{"head_dim": 64, "bias": "none", "tie_word_embeddings": false, "decay_fraction": 0.915}
MLP neurons of a small language model. Each row is named by its layer, matrix (gate and up: input weights) and neuron, and shows model dimensions 128-191. Each number is 128 + 32 x the weight over its row's rms, rounded and kept within 0 to 255. A neuron's up and down rows have the sign that makes its largest values positive.
Before each neuron's rows, "fires after" lists the tokens most often just before its 100 highest values on Wikipedia text that the model never trained on.

fires after: " (", " 1", "D"
L4.gate573 [123 133 142 148  94 143 218 133  84 161 105 123 157 111 141 138 106 102 134 147 145  96  91 184 149 166 155 114  94 110  95  71 125  89 104 157 154 100  99  88 147  98 180 138  60 126 155 131 105 139 127  94  80 148  81  86 141 140 153  91 166 152 184 134]
L4.up573 [133 111 190 135 124 136 154 102  75 130  80 161  94 130 130 121 149 112 157 135 181  70  66 172 154 129 173  58 128 145 160 156 123 128 126 174 153 113  82 133 131 102 149 106  72 171 113 133 103 136 141 136 114 116 101  90 144 131 115  99 117 130 149 152]

fires after: ".", "A", " Wh", " L", " O", "I"
L6.gate31 [ 95 143 145 141  95 123 101 157 151  90 116 132 148 104 126 159 120 173  77  97 116 114  71 174 142 127 147 144 124 121 208  49  70 116 110 139 138  63 162 131 122 115 130 156 146 130 123  86  60 160 129 198 147 100 117 163 106 136 102 142 115 147 164  75]
L6.up31 [119 168 201  99  72 157 201 106 137 186 152 188 116  81 124 107 122 124 160 160 121  95  91  81 134 111 160 166 104  47 147 159 139 105 125  84 175  85 121 192 132 101 167 115 149 170 141 104 128 109 157 123 158 112 132 149 166 111 117 139 134 152 143  50]

fires after: " L", " l", "L", " J", " comp"
L6.gate507 [163 189 105 102 180  84 108 163  88 138  95 146 189 153 108  97 128 101 147 115 150 132 115 109 103 101 139 117 150 152 163  74 169 145 127  87 154 104 144 134  78  98 148 214  91 163 125 106 107  98 122 186 142 112 137  71 192 102  95 104 149 146 115 129]
L6.up507 [150 189  85 123 183 137 180 137 180 143 148 173 130 101 144  80 110 126 107 150 147 110 146  86  85  55 164 116 162 151 189 151 115 192 139  95 160  71 148 158  87 146 155 177 111 138 112  89  86  99 157 189 129 106 113 142 120 136 148 122 119 137 184  59]

fires after: "\n", " rec", "in", " curr", "–"
L6.gate653 [ 80 189 142 182 142 159 121  58 126  61 158 129 112  72 126  81 139 172 192 145 116  66 161  81  96 139 118 153 121 143 149 145 163 143 166 133 156 122 139 135 101 108 118  91 156  63 120 186 109 129 162 207 166 174  63 127 104 140  97 178 139 130 182  99]
L6.up653 [140 154 111 143 134 174 112 116  96  74 126 131  89  98 119  83 104 210 169 117 155 130 132 108  83 165 148 151  75 138 138 130 115 188 123 128 150 171 139 163 163 149 157 164 138 100 124 145  91 175 194 222 106 148  90 134 152 127 135 182  59 106 193 163]

fires after: " 4", " 2", " 1", " 3", " (", " 5"
L4.gate445 [153 126  80  13 129 138  43 145 131 142  97 117  87 179 126 112  67 138 144 105 154 127  88 205 171 123 136  98 136 158 102 183 159  84 110 119 102 142 134 131 114 147 124 106 159  85 121  92  44 164 152 169 155 141 173 103 113 105  83 150 140  77 114 132]
L4.up445 [ 80  79 157 163 133  71 120 135 149 161  85 124  92 134  85  76 125 163 144 126 122 117 153  76 179 114 195  92 119  95  75 139 125 167 114 175 132 174 151 122 104 124 152 114  87 122 115 130 115  89 166 165  62 111 100 132 161 154 184  62 130 152  91 140]

fires after: " d", " l", " th", " ob", " L"
L6.gate111 [120 131 163 114 115 136  99 139 159 112 142 121 109 101  91  88  99 105 105  73 201  99 107  75 157 179 129 100 115 164 153 149 190 173 144  90 126  95 134  88 149 179 109 132  69 115  80 124 200 125 135 124 184 125 193 125 155  88 124 188 136 128 181 140]
L6.up111 [114 124 164 101  64 121 140 123 126 236 123 146  62  46  77 129 105 145 146 125  95 148  95 127 164 127 102  93 153 150 130 124 116 147  60 141 141  71 126  93 140 140 144 121 166 129 161 140 143 146 112 123 107 214 104  77 168 191 146 112 133 169 129 119]

fires after: ",", ":", " S", " Pl", "l"
L6.gate115 [125 154  84 126 103 154 126 174  96 156 136 118 105  89  90  58 206 197 135 133  98 113 134 173 124 158 159 137 122  86 105 122 137 103 161 119 129 133 121 117 165  96 119  83 130 119  98  68 122 142 142  63 129 159 157 157 129 106 120 135 108  79 129 125]
L6.up115 [148 195 172  90  92  95 119 143 209 187 104 141 130 124 165 151 109 146  95  90 138 152 112 117  98  87 135 137 144  57 153 122 117  82 185 123  96 137 155 138 109 142 143 133 147 107 113 125  95 150 107 132 168 133 122 150 189 137 135 110 157 139 208 139]

fires after: " l", " L", "pp", "h", "sk"
L6.gate526 [154 128 102  91 133 115 152 101  93 207 145 102 179 142 119 161 162 160 162 121 108 112 106 100  98 130 149 150 111 152 142 109 139 130 134 173 109 111 138 107 139 140  75 153 170 157 142 120 128 138 105 147 120 130 152 125 147  95  37 123 102 123 166 112]
L6.up526 [115 158 146 118 115 159 126 126 159 124 181  98 181 143 130 134 117 155 115 151 140 125 115  49 178 118 163  82  97 125 157  12 117 124 127 148  95  97 168 167 185  73 197 131 137 157  89  55 143 117  76 131  93 173 167 104 135 118  96 109 113 121 139 147]

fires after: "==", "-", " "
L4.gate125 [139 123  64 110 173 176 129  96 152  81 117 149 107  77 108 124 107 138 187 114 119 184 159 101  93 119 137  95 126 154 143 128  82 107 113 138 199 129 118 114 146  66  97 179 146 100 124 138 136 150  88 170 128 170 165 119  81  94 101  95  56  93  84  62]
L4.up125 [169 162 110 113 131 127 136 145 124 117 151 150 118 152 137 126 174 193 136 131 130 171 112 117 188 147 108 163  96 146 111  98 127  95 141 118 134 120 114 140 142 101  97 167  92 119 130 129 151 208  94 106 124 137 146 116 125  98 141  72 143  54  57  88]

fires after: " |", ";", " •", " of", " at"
L4.gate35 [150 102 102 168 130 100 165 161 149 130 145 155 140 130 130 118 148  85 187 149 142 170 126  77  85 135 117 127 152 115 191 110  80 114  56 137 157 130  55 183 181 110  85 120 163 153 127  86 123 138 176 144 154 148 149 171 133  96 124 157 169 103 138 150]
L4.up35 [131 154 154 112 144 133 100 124 122  70 187  97 105 132 138  78 154  96 136 144 152 124 135 112  77 173 159 126 131 139 134 136 124 141 147  91 220  83 146 101 114 153  90 105 102  56 126  65 172 161 170  79 112  95 145 158  86  72 150 143 195  89  84  51]

fires after: " h", " w", " H", " th", " Z"
L6.gate429 [115 100 162  19 120  88 150  73 119 229 124 167 124 173  99 113 114 133 136 106 201 145  98 134  56 139 162 142 142  99 103 113 146 172 146 191 168 154 109  98 190 113  92 159 125 170 162 136 131 119 156  92 118 135 150  79 152  92 164 105 115  92  97 130]
L6.up429 [108 160 106 173 163 117 184 115 179 186 109 103  48 154 102 110 176 110  95 103 153 137 188 123  93 136 140 171  82  87  86 150  92 133 114 135 124  76 130  64 114 114 109 133 138 153  95 204 105 177 197 106 133 191 196 189 107  88 162 206 122 129 138 177]

fires after: ",", "–", " –", " /"
L4.gate63 [ 96 160 190 173  83 145 135 143 118 117 117 135  81 141 160 133 137  67 115 101 183 114 107 132 113 133 135 143 108 191 125 153 124 151  67  90 150  72 140 168 128 151 112 138  92 124 168  79 118 101 115 168 126  90 167 167 206 121  88 134 127  88 134 133]
L4.up63 [204  83 110  87  83  88 156 135 159 183 143 137  97 141 106 177 190 118 139 112 178 184 156 140 194 175 101 106 120 125 156 132 109 168  93 114 112  84 138 100 138 164  67 110 105 124 153 118  95 145 141 111 155 171  91 182 148 172 102 103 121 130 105 167]

fires after: "."
L4.gate228 [113 152 102 106 122 104 131 150 116 182 136 129 106 153 110  98 138 129 146  84 116 125 110 132  94 133 125 148  61 111 175 188 107 148 141 153 117 125 169  69 103 161 128 151 145 175 195 103 113 126 174 117 126 124 132 190  46 132 101 104 186  46 122  64]
L4.up228 [118 223 115 139  89 138 154  98 146 132 116 114 139  64 114 145 108 111 130  87 178  44 113  70  67  95 139  85 130 100 103 127  86 117 158 118 129 122 181 101  96 173 165 154 182 105 157 179 154 105  87 127 169 111  72 137  64 138  83 189 141 147 159 152]

fires after: ".", "S"
L4.gate436 [ 83 178 112 158 132 141 161 119 105 130 118 190 121  61 170 118 107 134 116 111  99 116 139 162  67 121 150 182 151 104 172 113 139 198 157 135  79 125 108 147 163 170 128 132 115 149  68  78 171  78 166  65 188 155  73 166  97 110 111 127 166 102 167  95]
L4.up436 [127 198 120 110 164  85 179 161 159  75 119 163 164 143 115  90  83 138  60  67 145 136 131 143 181 151 133 181 168 131 148 104 127 103 159  84 149 131 130 107 101 134 182 165  53 159  95 115 129 178  87 131 102 151 139 136 184 120  95  96 156 143 103 110]

fires after: "–", "-", " f", " th"
L6.gate368 [ 81 153 140 117  98 123 128 140 102 149 148 140 117 144 146 143  36 152  78 157 131 169 145 130 149 121 194 114  85  91  77 110 121 151  76  91 115 128  96 128 138 130 152 125 160  49 154 179 116 113 109 195 154 186 143 134 149  99 165 110 105 171 166 202]
L6.up368 [118 133 144 147  81 103 114 130 189 118 129 116 115 170 100 151  76 141 148 102 211 139 119 135 165 114 136 114 122 101  59 103 166  97 106 165 135 113 103 109 114 143 157 168 129 132 140 147  96 186 100 154 135 186  95 103 151 136 164  83  99 148 156 193]

fires after: "-", "p", "le"
L6.gate137 [114 161 152 177 184 175 132 126 103 140 107 119 107 149 143 134 186 153 117 156 124  62  83  27  96 143 134 124 120  76 111 156 115 124 161 170  86 112 141  84  88 156 165 155 112 127  91  85  59 177 156 162 231 168 155  99 123  63 134 127 159 138 144 128]
L6.up137 [162 120 124 155 155 114 115 126  97 188 140  87 116 135 207 142  95 108 149 195 102  72 102 129  72 129 114 125  70 135  51 143  82  77 210 195 137 102  76  96 188 156 119 152 131  94  59  97 104 153 107 124 119 108 101 129 139  99 154 117 202 149 124 162]

fires after: " (", "\n", " \"", " Pr", " en", "=="
L4.gate579 [126 105 151 114 134 119 141 139 111  88 117  94 154  87 134 163 120 104 102 169 113 178 136 108 159 144  76 178 153 146 157 112 126 148 126  98 112 154 113 126 174 128 129 134 103 117 175  95 163  69 149 185 113 148 105 174 145 150 123 122 179 137 151 127]
L4.up579 [133 175 121  90 162 159 102 151 119 126 175 180 129 119 113  97 141 130 146 168 117 134 106  89 180 133 107 174 138 121 123 102 142 101 149 130 153  71  49 103 114  77 120 134 128 129 121 177 178 161 142 107  79 173 118 166 108 121  65 122 198  96 137  90]

fires after: "\n", ")", "TC", "5", ":", "ode"
L6.gate168 [ 90 140 163 115 132 143 145 168 153 167  91 108 179 186 129 145 163 122 132 140 154  75 175  70 121 104  91 122 143  56 165 127 160 140 138 112  60 180  90 109  58  94 150 136 135 108 149  38 113 111 114 139  93 140 131  57 104 109 108 125  97 112 100 142]
L6.up168 [106 140  82 128 141 158 167  66 165 132 145 139 145 141 194 134 123 133 138 112 142 100 165  59 144 144 124 117 181 101 102 135 148 182 120  60 141  92  78 169  74 118 178  79  98 115  74  87  79 174 153 107 149 105 109 129  99 113 175 117 176 184 140 157]

fires after: ",", " in", " at", ";", " of", " |"
L6.gate622 [108 118 165 116 122 149 128  88  82  80 135 148 152 170 140 123 178 131 162 122 136  78 144 143 106 121 134 109 183  85 175 121 131 110 159 120 100 168  73 125 140 124 132 129  96 124 116  78 140 113 162 130 173  92  91 140 102 136 116 111 180  83 115  95]
L6.up622 [117  84 181 104  89 117 106 117 102  58 132 123 148 176 148  88 194  80 192 107 105  78  96 140 115 140 125  71 165 111 149 140 118 123 118  98 115 141  58 118 176 130 145 144 141 150 109 107  79 117 130 102 139 139  96 154 191  41 158 158 136 106 102 112]

fires after: "\n"
L6.gate58 [134 108 169  94 159 122  65  64  78 125  88 100 127 211 112 175 129 124 161 187 103 141 141 101 111 168 130 147 108 113  89 121  93 127 113 170 181 155 119 133 138 128 154 150 122 132 155 194 119 127  93 147  69 139  75 117 112  83 145 145 160 146 125 113]
L6.up58 [117 129 105  63 161 119 155 159 130 131 174 104 133 148 153  72 151 120 147 131 136  98  96 143 137  89  87 101 138 148  96 100  72 164 156 196 115  78 203 164 113  96 110 172 152 154 133 106 147  58  71  98 183 155 143 168  98 103  85 142 109 132 123 106]

fires after: "-", " |", "|"
L4.gate495 [111 153 151 132 138  88  76 120 127 109 119 175 114 128 177 146  90 166 173 152  82  53 111 112 117 120  71 100 103 192 141 167 174 132 125 177 141 135  75 135  99  70  98 120 151 158 134 136 133 164 149 149 148 129 133 158 128 148  95 150  56 139 143  65]
L4.up495 [138 118  92 110 116 105 121 107 131 132 175 106  87 101 163 178 104 140 153 120 187 146  93  89  74 109  77  87 100 140 112 171 125 144  98 131 163  88 110  84 161 108 102 158  79 115 102 131 157 153 112 116 146 162 141 134 145 130 152  96 107 111 113 174]

fires after: " t", " dis", " c", " "
L6.gate431 [118 125 167 112 117 114 145 145  84 158 102 105  61 132 136 145 132 116 104 152 186 141 137 138 169 120 125 130 139  75 128 113 147  90 109 156 151 129 114 104 165 147 109 154 145  98 151 137 155 126 187 168 187 168 116 164 154 196 139 134 111  75 153 128]
L6.up431 [144  68 181 185 135  88 169 135 124 179 133  76  90 120 169 101 139  85  70 161 119 146  81 122 174  87  94 128  70 134 114 180 183  92 190 146  90 114 104 140 128 143  73 150 118 107 154 122 166 165 172 129 169 135  93 113 166 160 168 168 167  99 142  91]

fires after: "\n", "A"
L6.gate675 [122 115 170 212 132 167 105 105 180 196 113 151 105 158  60 144 142  79 177 111 133  89  84 102  81  98  70 112 193 144 138  79 125 157  87 120 142 177  78 152  95 178 156 184 129 138  81 129 111 144 166 181 143 112 105 144  64 154  66 123 181  98 149 105]
L6.up675 [101  94 127 141 155  54 105  98 142 169 131 143 114 122 112 117 130 113 145 109 137 117 160 140 125 111 156 197 176  16  73 120 144 143 126 163 101 136 125  47 152 157 140 158 177 144 151 182 136 129 116  96  99 149  75 158 139 141 235 189 142  90 144 130]

fires after: " At", " C", " G", " Rele", "A", ","
L6.gate231 [115 129 137  91 113 104 106 144 111 125 162 154 137 122 133 108 117 160 155 134  83 120 173 107  94 130 159  71 141  97 156 134 153 153 156 102  95 125 110 112  97  92 111 177  62 199  75 146 118 108 130  99  96  84 143 142 174 119 155 120 183 149 123 140]
L6.up231 [110 141 157  74  92 163 134 176 127  83  70 116 128 140 145 103  95 164 107 151 123 160 124 137 127 136 139 182 134  96  89 100 113  56 132 186 123 124 113 119 126 171 100 145 108 138 114 156  50 130 138 114 155 126 121 150 100 151 138 162 104 143 139 151]

fires after: "|"
L4.gate740 [121 166 173 111  99 106 125 114  84 135 161 158 215 201 209  88 140 143 149 146  93 112 118 110  98 135 140 162 132 135 110 139 178 184 146  86 139 130 105  71  84 132 106 145 117  93 103 147 125 147  89 125 207 114  48 123  80 101 177 110 112 157 126 159]
L4.up740 [ 94 164 139 127 127 129 117 171 156  89 177  85  65 124 114 176 169 164 141 160 139 167  83 195 159 128  79 146  92  99 119 147 121 121 102 178 157 126 186 151  99 119 114 106 164  71  69 137 131 115  75  76  93 189 135 185 123 128  77  88 119 138 139 140]

fires after: " C", " IS", "A", "C", "B", "I"
L6.gate329 [105 134 100 146 132 124 141  74 109 110 141 124  81 169 168 101 180 164 196 188  78 106 138  90  72  83 148 155 172 155 111 192 144  90  50  46 167 110 110  87 130 133 171 114 158 142 142 155  87 106 102 131 163 111 126 164 119 147 136 170 159 135 122 145]
L6.up329 [ 86 183 173 108 133 129 148 100 116 135 115 105  77 151 113 135 147 140 130 168  83 121 147  59  97 136  80 157 185 174 169 149 153  67  57  65 153  93 102 110 173 132 149 136 140 152 152 153 121 119  69 155 117 136 140 179  90  88 111 162 150 144 159 136]

fires after: " f", "==", " F", " ==", "==="
L6.gate452 [127 175 120  83 170 141 116 137 145 194 172 157  97  79 134 167  89 120 142 106 141 118 162 142 159 134 123 152  95 175  86 145 100 106 110 112 103  90 162 135 152 150 125 142 111 133 115  87 155 113  77 169 194 161 178 117 141 110 171 160 168 104 133 113]
L6.up452 [ 95 130 112 155 132  83  96 178 160 133 107 135 103 108  90 120 122 113  80 115  99 150 112 155 171 129 111 165 141 151  57 157 135  90 164 132  86 102 138  76 108 171 178 116 167 139 161 166 133 122 137 108 149 142 132 150 158 125 188 172 154  93 104 119]

fires after: " |", " 0", " 1", " 2"
L6.gate783 [ 86 141  63 124 101 163 138 148 115 135 143 141 208 135 136 152 223 149 156 156  83 118  67 149 147 144 158 137  90 131 149 125 131 136 151 149 122 140  94 103 141 145 122 180 131 151 172  46 120 163 198 143 136 168 135 106 155 144 131 177 140 135  96 107]
L6.up783 [139  68  72 146  88 113  71 154 174 126 156 159 164 109 183 137 143 168  97 102 131 211 127 128 117 105 156 137 139 142 127  92 139 151 145 196 109 156  82 127  91 177  82 103  93 102 102 132 113 163 142 146  76 146 153 134 137 178 153 128 109 102 113 189]